Part of a small language model's weights: 12 layers, vocabulary 8192.
MLP neurons of a small language model. Each row is named by its layer, matrix (gate and up: input weights) and neuron, and shows model dimensions 0-159. Each number is 128 + 24 x the weight over its row's rms, rounded and kept within 0 to 255. Numbers have three digits each. A neuron's up and down rows have the sign that makes its largest values positive.
After each neuron's rows, "fires after" lists the tokens most often just before its 100 highest values on Wikipedia text that the model never trained on. A number after a token or word is its count.

L7.gate184:135111133141121163127100125150137141148111116132120123145129133152120080152151162142140097088126125172126121135127099134100120170142133110129183092117110154089131158098158149083116178111119134097119137142134137136132112104168135124120108128157119146084101152173117156111147188120155131118097126130081081166114071134142095162133120107129148095100154135149110123170173155115163127137096152164126073153117145122158148121126126167138140132121132094150138135132100147134109175112163101
L7.up184:122115135131123161145163118153138134155078120098139105103100111138120094125137136143148082104098124160098113133107128123118134205170121081124150149127058115118170121126154114060143157134098116121142126134111171097121124128149157164093129099164116135162107105134124172119157139159152128100114120093143103144117116159122086175107127108123141129118155149146167120167149175155117114132131151095127128151137149124125134161109135144146090117131146084128120097130126105144112161135153097
fires after: "er" 22, "an" 12, "ary" 10, "t" 8, "ard" 5, "ist" 4

L4.gate125:101116114137129127142131119123106118160153139135100189110140095135115116159122125127129126103111136144148126177131124132116099095100138108146159103132140136115192128106145114147173154120132095127100133105125149170107157085142131120112122158148128117180136114117159170148147142124151110175148103141123099175134133118142126139131124105115127106198197145165121123103117150125101139172103100136106117094095099133127113111138098085156109112179134098143151081115154125103170109110156098
L4.up125:118110152143083112142091091095129118142134150082171166165093108146145135125111154164115099081135115117140152079121144112101163133128122125113157137119116163138185135127122125130137161126124159129148095134127134148087119108119169123125099149112125138172079147180124163127136151152150147134134111113116181130133113166179132155164177150112164148150112128136134137155147130114116179090122119092146174114110155131134139143133113111157083131124122105140134110143132114165184125116123154
fires after: " in" 58, " In" 7, "In" 6

L4.gate51:155118120092095135147145099158126145133104117158111151145163116084097116129151133119145101133115112156108165116096101111200127132134139128142131139165059122143120161136174148118138129158114151156168118140124144138125133160116134132108154132154142127145174111172067157111159161157117103099137090097149101151110141123122140088150159123121163070147172136168125116127077146135155156145142122101101100117107086120135120133143099130126135139107139130121100132148144151137106184119144116
L4.up51:126114100090078144114139114085132125137080161097104149131146125113138132172114139113135101125155116081155161128095136092108145078157138157099113115133087115145127113120150098109111173173145111137103149133132142164146130137118141148092152151127140167153139129122103096148144143110115127142099088125115129091110104113102096138135126164153141090163139100127083122101102139125112127164131151099137107144106091107164080077152091125119162163120102143151097121155118102125110136172160104
fires after: "=" 48, "ric" 4, "hard" 4, "Career" 4, "ren" 4

L4.gate314:121116146140082147100104124104157142139156166148120114121120124144165129156104112080144135124124126130107103142131163170123122084129142135110141102117142080092107122122114113152144108108156102121124099139103107118127129120128111134144186137135149084128131159132152076112106112122170111116094126132137126117151154153143129125093074066151127153147128147136145148106092150116124137129156111137142108121123118073108096162154141088062104152128108138171175098073136110109084085140122118
L4.up314:113154122100106105156081138127127121116190119130131133103136155132119145129129150097111100113142157146112084131133162161171126167144113133153152153133129093138124152128143128129124091158118126076144098136141125139111112145139129113114128117117116144123085122112098104132101073158199141149113130133152117143136143126132134122156138100116130162118098114104146100149174100184148114124133136097096126132105129153082074142184125133159114132161127124139116111086177128166171097140077163
fires after: " 0" 34, " 1" 27, " 2" 9, " 4" 5

L6.gate267:178132138130099165147128159110131162094122108134159108094143163162094159086119089123046145117151099117092162126129127135136179134128115132126113120102117148104142118149178111124130125144115088117120129120095130120146139089121121116113146102116135146163149108117128102174114068109087119062148138148083154146100117106109103136115077124153126125109127170150113141141133101088103135088134123110153127124160105160134111097122138147156136174109098135141129109121148133156143116150132118
L6.up267:132106122131124149132086124108078108073147080137119130172110100142136083090090120135102125169081153172152138183116135115185098123095120103122114141158142097121098156134127119076146181135154134108128137161076169146111106141100122114150119123146137087119111142179111150113159136125073126134122130145112152152121141117113192115108149142132118102137115125119126123129143119119137115082125115113120136128146146107139131141148149123097122112121138094160099143137108119144159127134110188
fires after: "|" 57, " |" 19, "-" 5, "Z" 4

L6.gate406:111100124120148109129140111087140137166079070165141118154127130119130118114164098125094119158103164104126138142078139164086139145115121139161161115139106141164097132088116070104139132165142111103107131117150119129112150134122145137061138108107092138113139176118135133139120099113128153127104164128101127132136128119096142125172102172149143134120100124145114132107114131148141155104147149110098093139113069094104138116099124107165129140171132093139151134114141114106190103165094135
L6.up406:161131067111115105153143112112125177121107134116157087142128144109113108107117142158131141104144081103119144103104131146116171119138178112153126101103130116156131095155081118116142094139105117122156156132169143150117117171126134139127100115108127162162135110118094147134093126104128112125135151125154122171176107146095116095094112147072155155147112110112127121128136113104160106185120085125141104154132079076100144131143119139151121135182113127140118084086143119157137164145124140
fires after: "K" 25, "H" 9, "Y" 7, " Kh" 5, " Sh" 5

L9.gate406:136151134132142134145128071131141122091163090143142072147149135108156171171138138119187126153132095127144150110126162166115111143126130149110148174133092132109138126141089148133101119118098121109149169111107157177090136134165112154162135142148136094116112098151131127111112156121118112164134125116154162112093090117073123143137141145139109113127107094097097080137104125135183120125134152125109135160104162148120089164123144122160133140126068133097179145129133137139129152098117136
L9.up406:088087160147137145131117160087136132132132155137162111154116156107136116143125125151111151091110130158142153086113127124091137069120100104085123141122126155117093108130146145092151110099095151099120138170140170164096190134098142159124110128126099148135125139160150120128120129138132106129118148138128151097141150151144174119177142096117143158110123130099113138093111172170085112132125125121109104097122116073109121118098138086135124117102121174155138141127184145104093134090098129
fires after: " 3" 25, " 4" 10, " 2" 10, " 1" 6, " 5" 5

L6.gate13:152157139150170133091132095086141107149167107139148166138140162122125140149075131128123134157123127136093123145098146100114149179156102114119154148157110123114146156176159140163148127144138145130145146091115138114160148092163122105167109118160128110138125134127095106131141123172105128130125158128083088142129155109107110138132112119167105122151164182134135102151134127116139123109103135140128133129118111145170100128156141133091104115149125130122112127120108059032149132130083120
L6.up13:148079131139148146102084122097186128154107121120149135133154105172159132122141156088138092107145154145096107134147126152136116061164103110122158114124157150148127124119111125117115150105123091088143111161153166108115090100139137168189172090132099145074180126189145109134115136132107091156110156101151125115168095090132123140145135099117122167147127114133121096139142124132111138157142125122161148109127146127155099140117126135130135097148098097132121111139122135143135154098139107
fires after: "-" 100

L4.gate186:174131129130145173126127137140091160105140130147127139125175096118092118107090119160128110132125116143128107162117159117159195136151149097119147118109134182136102138147088138147154136140114115124154092153096125145133153125146119120153143157133111118145138115103143128138139095144114102113145114037141126146124173123095155118109098179130146113153129124171110095094117172141119108133121162103085146128134153158181104144134166134099143127164137158160127098148131119135145117083157144
L4.up186:136110166104126096150090127148084142164130113127179126095118120160088134125074144136104085109111076110144100091129105116120140191161102097136149161124156095149152066144117127109151171140094101125131122140142168133131136107142117116136110139128128113112104111128102169101139140152119093138136153106130096113133089109100108151150124162146153118094132144134152130149165095126153189116111124114132174139119187113114120134124145177138118165124098107120122143151125117138132137144111154
fires after: "=" 32, " =" 11, "s" 10

L9.gate122:134122169141098062140121153107152100156067127147120177129157125122121103130092157142119142176099148120131141134142118108125105138134160155157118146120104095098174122101128138133140135131181164136140088095161109103082119141135159135114143136072121118127125134125171131079136145119102125129157097168115116142110153088140120104107098121150121101123130076100132142093166100144091112137108148141083124130094088150131113137157137149155159148101127139102131125118108122111154129138075142
L9.up122:117141157114111102105095110100116123136139108126095116126177104111099133203166081114140158088106160133086107129157086143116145150104093137115108147159089118127076122127122138164105138113124124151087156132131115111149087145159179106145132099129096108138146139105138093067123131119148122150153157147153131106095114120138189144137125095133086133146151127145121119101155102143095134157144129142136124112111103124114113107156165146154100121117126139106153127150061149112110141131136142
fires after: " %" 24, " Votes" 19, "\n" 9, "6" 5, " (" 4, "5" 4

L6.gate399:116144122131131147151146135114151117104076103104143156120131122110108101078143161120166160111128150111156154136082138106104138104172151141087135153129119163152124127112123158112135128123112133102147144117131142150134143093137096109123108132124163141122059087145145123123113168122139154132113098187125084166144109078110132143187125112090152138160124144149122119120113127139116126128126191075100106104152097131166099155141073133128136099137163116131091108115165111118122152123163137
L6.up399:163096131081130160116100142167145103124138115131099123111123123160100115103113105126120125100105156145116130110120158146132085137148166139109132136137152130109176188123102109102135126123112143140140151120146146097072132121123169155134124097128130110118183077193108137135131100110124159112092100180114106152132105142122122142092164121121099193140105157139141126132137123100149135133110165114180145129082125113097086152111109171159130124115161130131117100113104115118120124156103092
fires after: " his" 32, "s" 10, " their" 5, " first" 5, " His" 4

L6.gate110:165097145092108138154133165131108112169123116144131130138156098181129132152149113139101141118137157124097139121121109116091130129135136110141164155136118139177118129133074152085101167130115153143173169132131098153140148154147170064148131140166171164088117118110140119106134144147141134090118096140151165126126104137160102148140151123116167139117170139115112099139139147131130130175170124115139156089114121103120192080117127162185140161133137112113131125150135127105126113151117135
L6.up110:077138114125161165131133131134143177103096139119169142157117115140162096128145179111140101138148187145179130149117123135103145100140116127145137126135141132067131121170041112112125132129112120161111158136141095084115106111108160115116159153132135132103146155148126095137160139113118098127108068156123102096107116087094154155115164109117166120098119147108136127103141143127115139110145145119174127067134127135145156094113106143126117130119101120149127110079132147124114123152127129
fires after: " to" 18, " on" 14, " ne" 7, "\n\n" 7, " \"" 6, " we" 5

L2.gate111:127143109112120109115095149087137133108129112103096132131104135102108155111113173096127123123155140175124130141175146148156107145137187099133094165135161132135101159134110144111113155126130112093148122119088142111071119156121136132171091112139145169089165115168131119141112130099169115106087146105103122132106137095120133140106142133134188170128122109179119176129162155132136093143131161152118097169109125169084132120116120147154118132117167126151141179132116106156126113116148138
L2.up111:144168140095137137128111166051163098127144148155126124091149162102133112133149153097116185135139153105084128119132148134149084136139170148118120149121113086085144150125133133171140153144137107187149134094163094144108144106139156168128190098119115160137119128126142126145159089146089148114127135125117126118114120095127147119122114118149163147137096153148117114136160136109135159124101142141154149120113110161101072108155120113132139117110127063118131118176127127084119112134133129
fires after: "-" 100

L2.gate116:144166139082101125138145145124110072119094184075150153090095141139103094139132123140110125104147170088123089126098130123146155162148131089119113131130111135134108163124139153086101117140154121123105112123146139091110151131138157139137124125152158111138124085103101124114106133111132139130134094091138097141146101140132142094109161106141101122157085164147091115116130098136121105124096180061117115135128141164109126106159089161167146124159145121104107111145124153173088157147127139
L2.up116:120145164141113111142157154119021150117163160117137139116138158135110121140185140138146155134149131116141114083141146143183136151154127112101115141133080098103127098120084131160103126114163092150110119161136116127104143164112140125158140146115127131166177126123112152137132145162112093139156143122127082180105112121159100140134144093108148125118109112111096126156107078102115135115139102122138119110159122106114181110153123137119131110136151145109123112164144150179113153139131143
fires after: "\n" 50

L9.gate156:100140125121099146160103144098119139114128122104129178134113133105102140115096094132107134118105138096140138139156150112116132121139124152120130167151124167168094171126141114114088103152142120085131157138116168080113147105151109074165097145119161176133137116129121112120137166133142101153087145127173134114123138149151167200111114144146100108094108097169136101139150129127152109168131094145103120093133077164088173113109122108120138131125125165141113091138159119111140138169145132
L9.up156:111111112148109120091139136183130092126101094083103109123106122172106149129082134145168176115125102142087157089123129125153144125139139186113101099142091125121126098171139126148096127145111148100111095136138119149126119123107133161103119079085136102088121121101155119120127126136100109141122108135089120133180144084114154143149185149154150132121107130150103122116144115106155123158120110085138098166135137143122124129081136144160138140145120132135105131105191117113096180117137115
fires after: "|" 95

L7.gate191:115176134139100154112157173136141109102108146107172102135133105136148127116135135116127149113162141128127082114107143120117143168135131124102126143118089128103144069135171113127123142152096135134183155130138140119141118150148152121159120104138132085129138109149095137101158132126153151152114141088135108168109076101104135173138136127127138143089106119126130146147087170123105140089114147154114158134062130166067109117123127139108131076125091101176133138108129169111107177154131117
L7.up191:128116116163106104156135108087081155146152116160116116147147116117120105154134139128165161145130134123090118124119110097180156102152161120085141096138124142116110112112094101142116104112118093134126151197118100114131123128136151088095124153128128153118131119100123150160067150132089156137137051140117107094137197151137151131121078165137154084136129120148086128127178116123130140130146117085138128125140125106124137132148147154141132094134156162133123133113110123092095101128161134
fires after: "\n\n" 99

L6.gate350:152132136142105089108100125118117084084159109098161098159135115131106141105133125149124149142121134141120186150108163174145101090136118128138106094167153151156077103135118150127163123160107103124115157133162123139149099147124139120089147142132140124089119108124158124054130129125127120149085133123120103107121123109137125126169188174080094130155142145132124137151123147090161140122180148117131093131111121120120117143129171191124127160128186109148134122115120146107093127119130134
L6.up350:081116133137136141108144139128165103081094105164112103140146096108112154117135091084114135113132104133154123150112159132066146115086130115120178143169097118140153144142155137130131121154143155136128091152140147127133124121061101145100136138126177128171144122119152121114137166110143137145130168121143143131106175120144179120126122121109139149140130133110116158156074148106152171161123172126093122180147135122128139111141120126149117161122138057102093147151131137148119116155163151
fires after: "=" 55, " =" 24

L6.gate65:128155129141147120124117142140125118092135159100156133181122089116117121117116097158110150105115169144162161146127157110115132183101159097142146096115170131138098093170127121080138117133118135162188124131113108179123156130120140185166076132107157120156086171131120154142133161152121135133117126130116146150109102121117145138109154100154142118162142091167138137138135187120130100111065113143095150156133130104148101136119139138144133106097129137139145155094131166113159139135153153
L6.up65:185168122106084105145096125118120092146143105078131145153118119142121100146138103115116090162149124127144162134128108134138124148117147132121109120142159136139091143109159114114158166104153128108146109146139104146126110158110173097152175078102129145100149137118071133116124118130107182149122133155178100171130105102141150105108111116153130090150152142159135115124135131086120111161134183158081122114118125130135089162161124124144101098135145107115124143139108129135171183095144153
fires after: "=" 63, " =" 15